config.toml
n_kv_head = 10
head_dim = 32
init_std_o = 0.0
optimizer = "muon_variant"
decay_shape = "linear"
train_tokens = 570000000
MLP neurons of a small language model. Each row is named by its layer, matrix (gate and up: input weights) and neuron, and shows model dimensions 208-271. Each number is 200 + 20 x the weight over its row's rms, rounded and kept within 0 to 999. A neuron's up and down rows have the sign that makes its largest values positive.
A block is one neuron, or neurons of one layer that tend to fire together. After each block is what it responds to, as a language model described it from the Wikipedia text at the highest values.

L3.gate5,207,187,203,210,171,184,212,214,212,225,206,194,223,184,197,197,203,215,190,239,183,221,206,228,171,187,187,182,210,192,199,258,199,186,195,210,201,215,182,250,191,211,209,175,199,210,203,201,204,230,224,186,186,241,186,179,173,182,207,202,185,180,207,198
L3.up5,194,203,176,184,226,188,192,175,205,213,216,199,234,194,228,204,207,215,176,227,250,224,183,211,215,208,180,209,226,146,228,226,199,163,199,195,243,195,210,194,197,200,196,190,173,197,186,224,207,207,204,196,185,216,228,187,182,179,184,176,203,215,197,221
Responds to: Digits right after a decimal point in statistics and vote tables (100.0, 0.8), plus census words like "There were" and "% of", and mid-word fragments.

L8.gate0,206,202,195,236,172,256,214,183,185,167,176,210,194,205,175,222,197,204,223,243,222,169,152,186,201,205,199,206,205,187,199,172,208,191,202,154,223,240,215,205,190,183,186,204,247,204,205,153,224,200,211,213,215,167,186,178,214,202,199,200,204,185,211,177
L8.up0,168,195,169,194,185,207,179,191,196,174,212,197,201,195,169,204,172,197,198,172,244,177,187,172,182,208,202,192,225,201,226,171,229,209,192,165,220,229,204,223,181,186,187,205,213,189,195,222,201,195,200,204,187,181,197,235,204,192,226,153,195,149,181,195
L8.gate33,178,176,226,188,207,208,204,203,174,192,178,204,191,174,147,212,196,230,197,198,191,220,230,165,210,193,201,183,197,183,189,182,216,166,171,156,211,223,188,183,205,170,187,187,192,207,220,217,206,227,225,200,209,203,192,223,186,188,211,197,211,234,204,175
L8.up33,208,233,180,187,202,218,177,162,178,218,214,209,187,203,203,194,215,176,219,222,212,197,203,209,187,197,200,229,233,199,220,223,235,196,177,178,181,234,192,223,148,208,205,192,205,243,228,196,188,204,183,201,192,245,189,178,218,195,234,165,171,202,175,170
L8.gate184,158,187,172,189,192,214,188,176,207,210,207,207,201,192,174,182,190,200,219,193,222,179,186,213,207,197,222,198,183,212,223,206,163,203,216,229,228,204,198,243,174,167,180,199,192,231,232,208,202,256,206,190,180,198,198,192,207,190,201,212,176,226,174,220
L8.up184,230,191,188,222,185,213,190,205,183,199,222,204,198,196,202,225,222,210,183,200,185,189,211,200,231,217,194,176,209,227,171,192,212,202,216,181,176,188,214,203,190,213,192,215,200,193,235,185,193,202,200,200,190,165,212,172,196,210,205,216,176,237,196,213
L8.gate235,201,212,202,166,233,192,193,207,221,242,211,218,201,206,225,211,179,218,197,193,183,181,195,261,202,173,221,211,215,203,206,200,186,212,161,203,172,208,223,192,201,166,214,177,208,231,253,197,213,195,191,182,220,238,216,199,213,214,210,210,181,196,197,169
L8.up235,184,180,187,187,178,185,229,205,213,177,208,204,203,182,190,188,236,189,220,182,262,180,203,177,186,211,224,190,191,159,178,190,216,221,194,203,198,218,229,189,188,209,224,170,239,192,184,183,211,173,228,231,165,206,218,208,213,181,223,202,171,201,223,200
L8.gate304,212,166,205,153,182,181,193,196,201,193,187,163,208,204,204,207,190,216,211,247,234,200,200,202,189,184,178,179,178,191,207,200,211,167,208,198,209,153,185,169,220,179,213,229,206,177,216,229,186,220,208,183,149,181,203,227,197,190,211,219,186,209,222,236
L8.up304,215,183,212,183,209,254,226,205,218,222,215,183,220,205,185,163,183,186,162,210,215,207,189,234,217,207,211,191,197,214,240,214,223,168,186,204,208,190,228,183,188,227,170,208,190,183,210,196,143,249,231,214,192,203,165,215,191,190,261,185,175,192,254,196
L8.gate359,186,225,205,217,209,205,232,220,208,210,188,178,196,209,184,201,207,180,231,182,204,179,209,235,214,188,217,192,184,209,173,206,228,186,200,199,192,202,214,195,180,190,180,177,206,197,210,200,212,189,178,224,159,235,183,230,210,245,208,235,211,230,207,199
L8.up359,192,186,176,178,237,200,223,194,218,220,218,214,208,216,164,170,208,195,230,212,189,193,205,204,186,203,242,181,196,200,208,233,193,177,245,204,191,194,216,211,190,198,198,186,215,216,202,224,209,198,176,178,215,220,150,228,188,202,164,225,196,185,199,223
L8.gate560,202,186,231,194,192,204,173,213,197,206,205,200,207,216,171,230,215,184,223,191,234,189,202,212,232,196,216,223,206,207,183,196,203,216,182,201,248,218,183,201,171,200,199,221,205,213,141,191,185,184,176,220,189,181,181,191,201,240,197,149,194,185,193,164
L8.up560,191,222,199,193,190,222,189,223,202,214,206,188,205,196,180,170,227,196,211,186,186,208,189,200,217,198,223,199,197,211,245,192,206,231,207,178,187,189,183,205,252,231,217,201,204,203,228,210,209,219,217,173,195,225,157,195,232,209,203,219,227,188,196,197
L8.gate587,179,174,211,185,202,197,225,208,215,206,178,187,189,195,216,218,224,208,224,197,172,192,216,215,219,200,206,150,192,186,209,207,179,191,231,233,203,201,208,201,233,190,197,173,196,204,216,200,223,199,182,178,210,228,153,224,164,183,142,217,238,232,202,223
L8.up587,197,181,196,186,179,233,195,155,206,195,186,210,232,197,239,204,182,149,199,176,173,195,186,213,193,228,222,216,153,223,180,192,186,205,203,191,194,198,222,214,226,179,204,229,196,214,209,209,218,214,196,197,220,167,203,197,203,199,188,190,202,212,214,196
Responds to: Tokens inside repetitive structures that come right before a hyphen: line breaks before "- " list items, pipes in |---| table rules, and ISBN digit groups.

L5.gate129,213,171,216,221,211,204,195,196,233,189,241,204,250,178,167,172,194,195,211,229,192,228,210,210,183,208,204,216,195,241,178,202,208,233,191,197,169,217,179,173,241,189,230,193,193,195,207,214,191,224,202,230,228,250,202,190,205,198,213,209,190,219,203,215
L5.up129,197,226,208,206,206,185,210,200,222,192,251,220,176,222,242,205,189,186,185,215,227,223,222,157,216,169,196,206,201,204,173,230,163,232,182,199,224,186,203,199,182,238,180,194,186,181,202,197,238,214,199,180,235,181,242,220,198,195,219,185,207,190,208,236
L5.gate304,184,188,175,207,202,160,197,197,179,188,212,215,196,223,208,212,205,208,221,215,207,237,246,191,209,186,187,229,213,198,163,193,192,221,208,200,184,202,212,216,189,204,219,198,181,195,210,199,187,227,178,202,205,207,189,198,196,216,201,197,173,142,184,171
L5.up304,191,216,197,196,182,193,219,201,204,239,199,172,236,200,240,206,229,230,190,195,208,197,225,232,206,197,254,200,207,177,160,164,167,234,187,207,184,177,188,179,174,158,183,211,229,193,204,203,199,215,194,171,196,209,188,178,173,185,208,201,197,216,196,204
L5.gate465,199,207,193,224,234,176,224,186,167,170,210,191,170,212,184,187,190,197,198,191,218,210,174,191,197,190,179,249,190,170,184,206,188,223,168,208,223,263,190,195,180,158,186,187,181,224,183,187,164,196,192,169,238,210,193,201,194,171,182,194,152,219,170,220
L5.up465,207,179,203,224,215,187,177,211,202,218,179,216,221,214,219,218,212,208,201,197,204,171,161,202,193,197,182,186,193,211,164,210,190,229,181,218,214,198,189,242,195,186,228,175,215,163,216,212,208,207,188,206,219,197,219,193,235,185,215,200,199,193,206,163
L5.gate473,178,225,225,175,214,192,201,173,207,220,207,227,205,198,199,193,222,205,226,216,197,205,216,194,224,178,172,189,203,193,216,194,173,229,214,228,191,192,187,174,149,182,199,213,176,241,176,204,211,159,184,187,237,177,188,186,178,180,199,196,217,216,191,231
L5.up473,173,207,193,225,220,208,202,199,188,196,192,190,211,222,230,241,175,191,178,208,181,235,229,200,211,197,181,204,202,182,204,189,174,222,195,186,199,201,218,198,201,205,204,209,156,200,181,198,212,164,190,182,192,191,218,216,188,199,197,203,206,212,175,202
L5.gate508,224,212,234,209,222,220,222,233,191,187,185,180,187,208,235,205,191,214,205,199,187,216,169,223,208,190,233,213,203,211,161,211,151,242,201,202,182,180,170,200,185,204,176,180,203,220,220,189,190,225,188,209,217,181,173,183,186,206,175,221,179,186,200,170
L5.up508,228,186,190,225,229,191,182,244,189,188,183,191,206,203,209,202,218,211,203,209,175,218,211,195,208,229,209,228,198,165,192,191,199,236,184,218,182,224,172,244,181,179,190,175,222,188,201,226,216,206,185,191,198,175,168,183,201,200,202,188,181,204,199,159
L5.gate541,180,219,171,241,241,191,217,209,213,176,247,190,160,173,214,196,201,229,243,195,196,217,208,191,182,189,198,227,212,151,185,193,186,183,228,182,232,186,212,200,217,246,229,178,197,188,226,198,198,212,177,207,183,204,180,202,185,186,153,195,187,204,182,196
L5.up541,208,226,212,176,181,268,212,225,223,209,178,216,185,169,216,214,203,215,161,224,235,214,199,195,188,179,214,158,176,187,210,194,178,190,218,177,198,203,205,196,188,202,183,210,212,200,193,203,179,187,241,206,202,193,238,192,185,214,190,205,212,212,200,221
L5.gate635,190,236,205,183,172,209,205,215,180,159,240,211,202,235,200,192,190,238,222,203,184,213,165,174,201,200,184,200,150,191,223,188,220,217,232,173,194,188,194,196,211,232,210,215,171,204,225,194,193,208,211,190,189,248,214,192,190,219,193,203,200,194,190,176
L5.up635,211,197,212,186,217,185,197,209,231,239,260,177,184,164,164,175,206,229,171,209,189,178,171,203,212,224,168,214,227,195,209,191,203,210,175,218,233,212,218,229,219,198,187,215,194,223,201,210,201,186,168,219,206,163,208,196,177,191,224,199,188,209,201,198
L5.gate704,218,191,193,201,186,155,213,185,200,242,190,180,224,185,222,179,193,175,181,159,212,198,202,199,200,218,196,225,228,195,246,220,176,222,227,202,215,216,217,230,214,225,203,209,167,233,187,184,219,212,204,204,165,168,232,201,183,199,207,206,216,235,195,212
L5.up704,208,208,176,231,209,159,215,183,199,189,228,227,173,212,227,238,200,236,198,194,182,232,215,171,163,215,210,179,201,199,188,210,212,218,192,195,201,248,207,189,200,193,226,181,226,220,222,213,215,174,197,217,216,195,223,197,223,194,179,198,190,191,190,218
Responds to: Digits right after a decimal point in numbers, and the table bar that follows them, such as vote shares (41.30), race times (20.01) and coordinates; weaker on word-internal pieces (Lie-cht-enstein, Ref-ere-nce).

L8.gate29,177,217,194,200,220,190,208,229,211,176,214,239,224,179,221,173,190,174,215,211,196,237,214,179,185,199,210,222,241,205,189,209,211,211,184,198,231,152,207,208,222,194,191,185,191,217,167,175,226,183,207,187,236,232,214,196,193,180,205,163,173,206,192,210
L8.up29,190,200,215,223,230,187,174,179,209,189,218,214,184,173,181,194,207,192,199,201,188,224,212,189,193,210,183,197,215,192,217,234,186,185,200,195,175,199,165,192,204,175,194,197,165,205,211,217,182,180,200,213,191,190,222,203,205,194,177,209,182,173,207,230
L8.gate34,207,196,207,209,209,164,179,247,172,193,210,195,162,216,189,190,173,197,185,180,189,241,217,210,178,214,202,188,212,219,229,190,202,179,191,201,176,169,167,189,219,172,218,175,185,185,219,190,233,168,185,183,228,204,218,195,190,202,195,198,186,215,195,217
L8.up34,180,188,199,164,202,193,192,202,186,199,194,204,207,231,198,220,203,184,195,222,167,194,211,177,188,207,191,248,245,207,210,190,236,196,162,177,201,237,213,216,191,192,206,226,203,164,197,205,225,196,176,171,184,188,202,209,176,173,215,165,188,239,239,216
L8.gate408,183,205,200,207,216,193,205,192,164,197,179,191,177,186,237,213,211,209,192,168,201,199,225,211,195,186,192,221,191,234,212,186,225,186,209,200,188,177,253,221,157,199,190,177,206,187,185,226,236,184,205,212,218,240,186,179,206,202,199,218,213,216,200,227
L8.up408,171,201,178,199,208,218,209,215,183,215,203,182,242,216,206,217,191,174,240,208,203,188,173,164,218,226,231,210,215,187,211,212,195,210,216,222,167,198,193,210,203,217,198,206,190,188,187,212,214,186,189,199,219,237,221,194,215,196,181,206,208,194,186,173
L8.gate422,224,217,160,156,207,214,195,211,219,185,216,172,221,218,193,179,184,210,192,190,219,205,192,203,227,193,185,245,252,172,168,176,162,181,181,204,203,215,218,224,206,205,195,214,212,220,222,211,194,157,159,220,176,176,187,177,197,180,233,205,227,215,210,177
L8.up422,181,211,215,194,203,219,225,202,188,180,177,163,209,239,236,229,181,170,168,181,216,179,219,173,203,191,188,223,224,183,198,174,193,205,222,190,177,188,221,193,194,193,218,200,220,219,204,189,220,189,196,189,213,142,189,187,279,158,185,200,201,205,230,196
L8.gate642,236,212,203,189,207,195,196,224,189,174,184,217,183,196,205,166,161,205,229,194,176,179,213,222,232,181,197,232,176,183,185,217,217,174,202,184,188,171,230,253,211,196,230,221,206,192,208,194,220,211,180,187,174,218,233,202,183,216,206,207,192,161,180,221
L8.up642,185,190,178,216,178,186,214,229,184,244,187,217,210,173,197,223,221,190,160,185,204,196,193,220,230,179,221,192,180,220,199,232,188,201,206,191,158,220,208,180,226,194,188,172,186,158,179,177,195,191,220,192,170,173,172,195,211,209,191,197,178,233,173,184
L8.gate693,222,235,180,176,235,196,158,146,206,207,199,211,199,217,211,233,230,195,215,201,213,208,207,195,158,199,213,208,196,206,236,161,190,198,198,174,191,175,202,201,226,189,227,203,216,166,234,182,228,170,181,205,177,193,211,229,159,169,203,182,200,217,222,175
L8.up693,188,219,191,179,247,161,186,204,171,210,186,173,154,196,190,207,216,197,217,170,198,165,222,220,182,215,216,196,199,213,196,214,210,190,190,188,203,210,227,164,187,169,208,207,177,205,220,189,196,173,177,223,192,198,175,196,181,194,199,216,191,214,205,210
L8.gate739,155,194,204,190,178,232,230,198,189,235,243,233,207,184,196,194,229,191,183,205,212,193,215,204,196,203,219,224,191,174,201,139,207,213,191,206,214,205,229,194,182,188,201,210,212,211,203,191,192,144,210,162,210,179,208,182,192,169,206,164,184,214,181,171
L8.up739,213,208,203,231,222,199,165,192,183,189,215,189,199,198,182,164,217,211,180,216,180,219,237,206,222,217,232,203,218,225,189,197,167,212,226,186,213,202,209,227,199,180,189,197,176,202,184,180,214,211,209,151,174,197,261,162,170,148,229,181,168,168,191,198
L8.gate742,202,239,207,170,187,214,205,183,186,195,199,212,172,223,214,189,216,173,167,221,215,209,206,204,237,207,196,210,233,185,213,176,173,197,168,180,209,209,218,192,231,175,200,194,235,192,227,172,188,207,178,183,205,211,194,207,218,194,213,179,214,209,213,207
L8.up742,186,207,202,154,194,190,211,195,205,241,172,236,185,192,205,179,210,234,241,205,157,231,213,177,223,180,228,169,212,222,233,186,168,203,164,174,201,237,170,205,204,210,200,213,175,214,206,184,194,208,180,206,195,172,196,214,180,195,217,205,180,203,202,219
Responds to: Hyphens joining compound words, such as labour-intensive, search-and-rescue and play-offs, plus word-start pieces like re, short and susp that await completion.

L5.gate115,185,192,211,208,214,180,188,190,142,174,191,188,212,170,151,187,188,193,176,184,196,225,224,204,249,203,202,213,209,222,169,200,197,153,226,210,181,205,221,188,185,196,189,190,211,162,191,172,207,169,185,189,196,219,185,241,235,210,209,165,243,187,166,187
L5.up115,231,211,210,159,184,215,178,214,179,221,198,213,234,203,233,197,190,175,166,176,215,210,198,197,204,200,202,185,175,204,180,209,178,200,228,202,209,190,239,230,255,227,221,217,206,189,222,219,206,203,193,229,198,210,193,214,220,197,212,190,166,230,212,223
L5.gate210,197,171,209,190,205,208,210,167,213,178,182,172,193,192,197,206,177,224,199,172,205,186,217,196,218,207,184,198,180,184,184,201,212,217,180,197,216,244,200,146,254,202,183,203,191,175,229,160,167,210,193,212,222,192,178,182,206,221,195,167,185,198,190,214
L5.up210,185,201,203,194,208,213,212,236,188,191,186,207,208,182,201,223,208,218,197,188,212,193,168,214,197,219,210,195,188,183,172,200,186,184,213,163,210,168,228,202,158,182,190,214,234,205,229,183,179,191,182,195,178,195,179,204,221,230,168,190,177,187,214,203
L5.gate246,181,201,215,214,176,180,185,198,220,148,201,230,181,198,218,218,226,224,182,202,170,198,173,181,185,182,183,203,221,234,228,229,214,206,181,206,194,191,196,209,194,210,186,201,192,201,186,207,200,176,219,192,174,177,203,190,210,230,223,185,202,212,245,189
L5.up246,220,178,206,202,187,191,134,192,152,184,187,191,188,228,171,191,206,181,179,204,182,199,151,180,216,168,210,153,230,182,178,211,210,179,171,186,184,194,201,202,181,195,219,219,181,166,173,200,182,203,188,192,198,176,186,221,197,195,213,208,188,203,189,189
L5.gate262,172,160,183,191,218,176,181,212,164,216,188,207,217,175,224,182,188,193,174,219,180,219,210,179,214,186,205,185,208,207,196,184,187,215,232,210,182,206,224,216,169,190,211,237,235,226,218,193,204,202,169,226,192,141,222,227,185,196,209,181,233,190,206,211
L5.up262,192,172,181,222,197,216,213,205,209,185,224,210,190,215,180,214,209,165,174,207,204,196,228,212,195,190,205,205,192,225,205,253,216,225,250,246,199,182,210,210,228,213,204,215,203,217,224,177,179,239,163,254,178,199,217,192,199,189,203,168,218,226,209,208
L5.gate300,194,187,197,177,173,228,230,209,189,197,206,205,213,201,216,182,172,210,166,168,174,204,223,214,210,195,172,190,252,178,200,225,229,206,195,228,182,192,213,184,240,207,172,178,227,218,218,199,217,200,192,200,202,158,213,193,175,228,199,217,191,203,220,208
L5.up300,191,217,181,178,220,207,192,192,190,216,209,219,225,212,157,172,187,164,201,224,184,192,176,194,210,206,208,236,205,169,230,220,192,197,198,208,171,208,205,189,172,168,190,204,226,212,186,190,167,150,241,186,192,199,217,177,207,169,196,218,200,226,193,242
L5.gate448,212,196,198,182,234,182,214,188,217,212,238,224,204,142,166,233,197,186,175,206,178,181,202,215,221,179,199,240,212,213,175,221,186,207,234,238,194,180,194,208,233,201,203,183,201,202,205,179,158,190,172,200,210,189,204,213,167,210,205,179,213,217,234,197
L5.up448,206,167,184,229,176,204,206,150,201,200,214,184,197,170,203,203,211,206,220,192,201,192,226,208,188,223,227,208,211,228,180,192,235,194,239,181,198,209,207,258,212,202,202,200,218,186,195,182,230,179,196,216,208,188,215,233,208,201,202,194,183,187,194,222
L5.gate729,177,192,221,200,219,220,207,179,175,220,207,219,225,210,218,232,221,179,215,213,201,230,205,223,184,200,184,220,193,180,212,198,211,233,188,232,188,233,201,235,222,249,206,230,235,208,233,224,215,169,208,216,210,226,170,250,189,192,221,218,204,195,210,235
L5.up729,219,242,210,214,213,176,189,195,177,210,183,186,191,184,204,246,140,188,222,234,214,227,216,247,172,206,205,204,205,190,198,186,186,175,186,177,194,201,192,250,195,171,206,200,174,165,164,187,232,199,185,203,189,182,223,173,197,232,191,191,204,198,174,210
L5.gate808,218,201,201,205,199,188,232,208,191,185,164,188,207,202,197,234,209,207,232,241,221,232,203,179,205,147,209,207,219,197,220,226,187,195,197,213,202,190,186,153,229,191,196,209,186,191,202,205,201,252,160,185,223,196,199,195,189,158,228,218,174,212,141,212
L5.up808,171,199,191,206,218,192,207,181,220,199,196,182,221,185,237,213,216,197,189,175,186,215,193,197,211,206,186,212,185,187,198,173,157,222,173,185,225,227,204,201,195,205,226,184,198,202,180,194,184,220,213,193,197,176,201,224,174,190,206,198,210,210,195,189
Responds to: Hyphens linking two words into a compound or paired name, such as Aleppo-based, Nagorno-Karabakh, co-founded; also opening quote marks before a quoted term.

L8.gate12,206,193,235,184,163,193,217,217,199,188,176,188,247,180,226,198,242,178,220,204,214,183,183,226,228,191,161,188,194,209,199,182,184,201,203,230,197,208,185,198,210,186,230,178,201,168,197,192,209,179,206,205,223,231,220,176,187,199,232,221,201,202,175,178
L8.up12,221,193,208,206,209,202,206,192,196,189,243,204,139,200,170,205,214,177,187,222,217,226,214,228,217,182,202,235,160,165,195,220,182,211,196,205,170,211,195,241,183,185,199,185,192,194,215,185,204,191,210,217,222,199,217,190,174,202,210,227,222,221,224,203
L8.gate17,214,196,206,168,197,181,201,206,189,195,211,212,198,182,188,187,204,221,222,225,188,194,183,204,185,196,202,185,206,215,192,213,204,216,195,184,157,220,199,187,187,193,189,188,206,202,202,196,178,229,204,167,230,218,180,226,202,230,185,188,192,190,217,221
L8.up17,211,234,213,228,200,195,189,201,190,166,240,199,236,190,196,213,151,176,187,209,211,205,234,207,210,228,192,206,209,181,197,214,176,213,179,224,178,220,180,198,196,206,209,207,245,182,191,195,213,235,175,196,150,204,167,198,225,224,210,190,166,212,156,190
L8.gate36,225,178,181,225,207,217,212,181,188,200,175,182,189,204,246,195,198,213,180,205,172,174,220,203,195,177,181,205,174,209,236,175,198,226,191,200,178,195,190,194,174,195,192,192,215,231,217,179,204,174,218,243,219,216,199,174,227,192,194,239,172,164,207,169
L8.up36,192,179,202,209,219,192,200,206,237,201,193,197,216,183,199,184,213,219,219,186,178,203,227,170,195,182,178,191,234,178,222,214,199,219,209,210,187,222,190,213,188,220,156,192,223,209,211,192,211,191,194,221,186,205,173,180,232,226,231,199,209,173,183,202
L8.gate286,205,182,211,193,216,211,185,151,179,167,178,223,199,216,202,166,187,186,203,177,193,214,192,232,193,162,154,190,193,183,205,195,204,217,204,225,169,205,192,203,203,196,211,208,198,235,208,190,201,185,196,181,191,251,226,181,191,193,197,214,211,201,209,217
L8.up286,186,203,195,188,177,185,183,216,183,209,207,167,200,175,174,172,247,214,219,257,227,228,215,211,188,195,189,188,217,178,199,218,190,207,178,160,202,204,187,220,220,202,182,184,177,202,209,172,193,203,209,200,224,215,193,185,211,176,209,182,192,184,198,199
L8.gate336,201,234,213,212,186,206,221,196,238,215,198,188,168,194,201,197,174,209,186,181,178,211,185,181,207,225,187,216,191,221,214,192,162,185,198,229,178,186,191,201,200,200,172,208,218,201,197,221,206,188,190,203,222,199,226,198,221,191,218,171,188,240,213,173
L8.up336,198,153,206,206,212,206,190,194,202,211,234,178,204,169,215,135,195,211,178,231,194,203,193,207,214,211,182,233,186,200,224,171,193,178,176,210,213,208,169,206,233,230,189,174,199,214,224,212,191,215,167,176,216,164,226,215,211,205,168,228,201,213,209,216
L8.gate406,224,190,210,177,207,191,210,198,217,196,209,212,181,156,219,192,202,208,168,202,218,184,195,201,220,199,230,201,199,217,203,182,203,195,185,195,199,192,187,191,208,187,185,215,187,171,189,237,217,186,205,196,157,167,209,185,168,176,217,169,196,217,196,213
L8.up406,249,162,199,191,213,200,215,195,194,209,217,188,213,170,199,216,206,242,159,178,199,215,213,174,186,162,185,221,195,185,200,202,173,168,193,198,198,198,161,216,189,234,185,179,213,213,188,236,213,173,175,183,194,218,210,187,166,180,194,194,199,201,193,187
L8.gate570,199,189,196,174,211,230,219,171,182,206,243,180,187,190,175,186,193,206,191,186,205,192,169,227,202,193,205,208,218,220,144,209,166,205,184,179,197,166,199,193,221,217,178,219,183,207,206,161,205,175,180,212,214,207,170,205,183,203,188,208,154,190,195,215
L8.up570,169,205,228,196,191,180,235,173,195,196,211,263,179,179,173,235,184,183,223,191,196,217,194,214,209,191,201,206,196,223,209,201,218,212,186,192,173,196,182,151,190,214,212,176,210,194,183,231,174,187,216,146,191,204,215,168,212,214,188,160,165,182,209,232
L8.gate611,182,206,179,197,235,185,197,193,155,203,212,158,197,217,172,179,231,202,166,209,196,211,173,199,207,206,206,191,173,217,178,211,206,190,194,188,166,215,238,219,231,175,176,223,204,205,210,206,206,229,199,197,202,197,196,179,199,185,191,210,231,177,192,183
L8.up611,218,194,209,210,217,208,217,211,192,175,216,197,199,225,222,230,172,181,214,175,195,183,218,211,201,234,202,183,178,195,166,176,204,185,177,227,209,249,182,184,190,210,194,180,218,183,155,236,197,186,202,201,192,181,221,196,190,148,158,221,190,201,208,202
Responds to: Separators and brackets that follow numbers in data tables and stat lists, e.g. a pipe after a goals count, the opening bracket before (0), the 5 in 3/5.

L3.gate694,222,181,202,181,218,189,171,161,149,172,237,180,185,188,176,172,193,173,176,220,206,199,203,178,211,196,194,180,194,169,172,194,211,182,170,237,219,197,245,213,201,213,171,227,176,232,218,214,213,190,215,233,183,196,247,212,180,224,202,197,210,166,171,227
L3.up694,200,183,174,179,182,217,194,176,169,224,191,211,228,195,202,200,185,209,241,199,177,212,225,215,229,218,194,212,223,177,236,239,218,201,195,209,172,208,149,189,187,196,200,172,201,206,206,219,207,187,172,210,204,221,187,210,183,188,211,209,200,191,200,187
Responds to: Hyphens or en dashes joining two words inside a compound or name, such as Petropavlovsk-Kamchatsky, win-loss, ship-owner; also mid-word pieces of names (Kounalakis, WrestleMania).

L3.gate307,202,171,165,176,210,212,226,176,213,231,159,196,211,189,197,197,161,160,196,181,229,211,178,209,189,210,180,175,197,186,216,188,198,151,197,164,216,230,207,199,238,211,215,203,189,182,195,225,174,200,174,206,220,215,209,187,214,202,202,216,210,205,178,187
L3.up307,223,208,184,192,188,207,189,191,231,167,201,156,212,241,189,220,203,191,206,213,179,187,203,191,200,213,198,165,188,239,177,207,195,190,192,175,232,216,241,226,191,192,178,187,208,182,185,182,219,195,186,173,168,204,186,257,222,171,198,198,195,215,183,203
Responds to: Pipes inside markdown table divider rows after dashes (|---|---|); more weakly, line breaks in lists and word pieces after hyphens (twenty-three, good-hearted).

L5.gate24,192,207,183,225,222,197,214,218,203,183,218,188,188,236,183,259,243,206,238,203,207,211,183,228,222,194,231,199,172,175,219,209,210,199,217,168,230,192,191,176,184,230,228,194,203,239,192,206,208,181,172,226,195,156,231,245,218,250,234,201,192,199,196,204
L5.up24,183,254,174,173,212,204,206,214,174,190,188,164,235,183,192,235,224,181,220,196,191,218,197,194,238,197,183,198,226,185,186,208,235,190,177,222,194,199,201,199,210,217,201,184,230,205,192,186,184,220,170,198,231,228,197,180,224,224,210,220,227,203,182,178
L5.gate250,178,217,206,201,211,211,209,201,183,190,220,164,191,198,205,180,191,204,193,207,195,230,178,186,187,195,181,182,166,174,197,186,183,192,215,207,172,189,215,171,202,197,213,173,207,220,216,189,186,177,195,210,215,205,219,197,171,194,182,227,198,181,198,205
L5.up250,180,175,205,157,214,209,167,154,208,206,170,183,190,182,213,204,201,179,237,185,207,221,159,223,195,200,208,165,182,190,165,177,223,214,194,172,193,174,190,169,165,187,234,206,213,194,193,211,194,171,214,232,175,185,195,245,224,209,201,192,206,210,213,189
L5.gate314,178,197,144,195,190,175,214,194,190,185,226,192,188,214,186,225,184,232,199,224,208,231,206,218,199,192,237,215,175,193,193,230,226,206,210,165,211,218,167,224,222,207,232,204,226,199,183,228,210,154,207,218,189,190,185,196,169,223,210,204,212,203,182,209
L5.up314,210,197,209,221,206,204,235,200,203,205,201,178,194,166,173,178,181,206,224,201,185,184,206,230,196,221,174,199,204,221,207,226,220,180,202,171,200,214,195,234,222,232,230,226,181,213,223,224,206,199,206,227,191,204,207,205,184,185,176,232,221,171,200,209
L5.gate453,231,187,170,180,210,199,197,183,217,186,240,151,215,193,184,206,193,143,188,194,182,194,180,203,203,203,232,174,227,190,207,246,195,188,173,181,170,203,199,213,167,220,220,195,221,174,212,220,229,211,186,222,195,219,166,204,192,200,151,189,210,217,171,188
L5.up453,165,211,194,192,194,212,206,216,187,171,192,171,187,196,194,191,204,204,198,186,207,195,211,190,204,195,176,214,234,205,194,205,209,186,228,191,195,181,201,224,214,216,167,220,221,191,197,194,206,160,218,204,179,182,220,197,203,189,191,201,235,230,202,202
L5.gate585,188,193,207,168,168,181,209,218,189,161,159,220,226,194,181,226,230,198,184,218,179,211,255,210,204,234,206,216,196,206,175,220,192,201,195,191,218,209,173,220,185,183,200,204,181,190,208,177,200,173,186,206,180,176,177,183,256,183,187,206,184,167,214,202
L5.up585,172,220,191,205,186,202,160,207,197,194,197,207,203,193,197,216,207,222,208,211,227,210,214,214,186,223,234,215,201,222,222,205,209,220,190,173,219,186,184,225,228,213,181,204,205,201,218,169,189,207,165,195,213,141,190,206,216,192,229,206,205,210,189,192
L5.gate636,204,226,142,222,195,169,195,190,203,206,193,223,202,184,187,255,168,200,175,189,185,224,180,213,208,210,216,230,226,212,207,170,193,207,212,195,220,224,206,213,201,180,170,174,207,210,198,226,208,160,207,196,219,179,212,190,234,183,219,200,194,180,209,202
L5.up636,226,169,202,227,208,215,221,205,212,176,162,211,208,209,198,228,234,176,185,206,142,176,186,179,179,192,205,176,212,207,208,202,219,204,229,185,203,199,192,209,254,183,164,175,201,150,193,203,191,205,192,183,192,212,202,200,178,167,189,191,235,239,139,212
L5.gate787,208,265,211,217,187,218,221,201,219,194,175,190,194,228,198,214,185,202,161,227,216,207,159,224,189,213,231,189,221,173,203,221,193,187,170,187,179,210,200,211,191,183,230,218,221,216,208,195,159,191,241,235,156,213,216,173,227,192,221,191,210,193,190,179
L5.up787,169,198,175,207,233,186,186,228,186,215,212,184,197,178,197,216,169,203,171,200,213,200,173,230,196,210,195,200,201,221,198,185,200,176,198,165,192,159,203,205,196,252,189,208,188,220,234,222,185,182,210,221,175,228,218,193,223,201,198,203,161,178,182,201
L5.gate800,149,177,205,208,233,209,227,219,173,177,167,190,185,212,216,217,179,211,209,234,203,233,213,190,145,178,195,188,205,200,167,185,242,249,211,191,224,226,176,247,202,154,184,225,177,227,229,238,212,172,220,206,189,226,195,176,223,187,215,205,225,188,200,199
L5.up800,195,182,184,206,172,243,232,189,172,165,217,181,178,223,216,215,189,190,163,186,222,215,216,196,189,193,198,198,202,196,189,180,206,214,168,187,217,199,182,202,185,188,193,194,182,199,233,172,172,210,195,175,158,194,202,194,215,202,184,202,229,162,223,179
Responds to: Hyphens inside markdown table separator rows (|---|---|---) after header rows, mostly election tables, and colons in track times such as 4:52.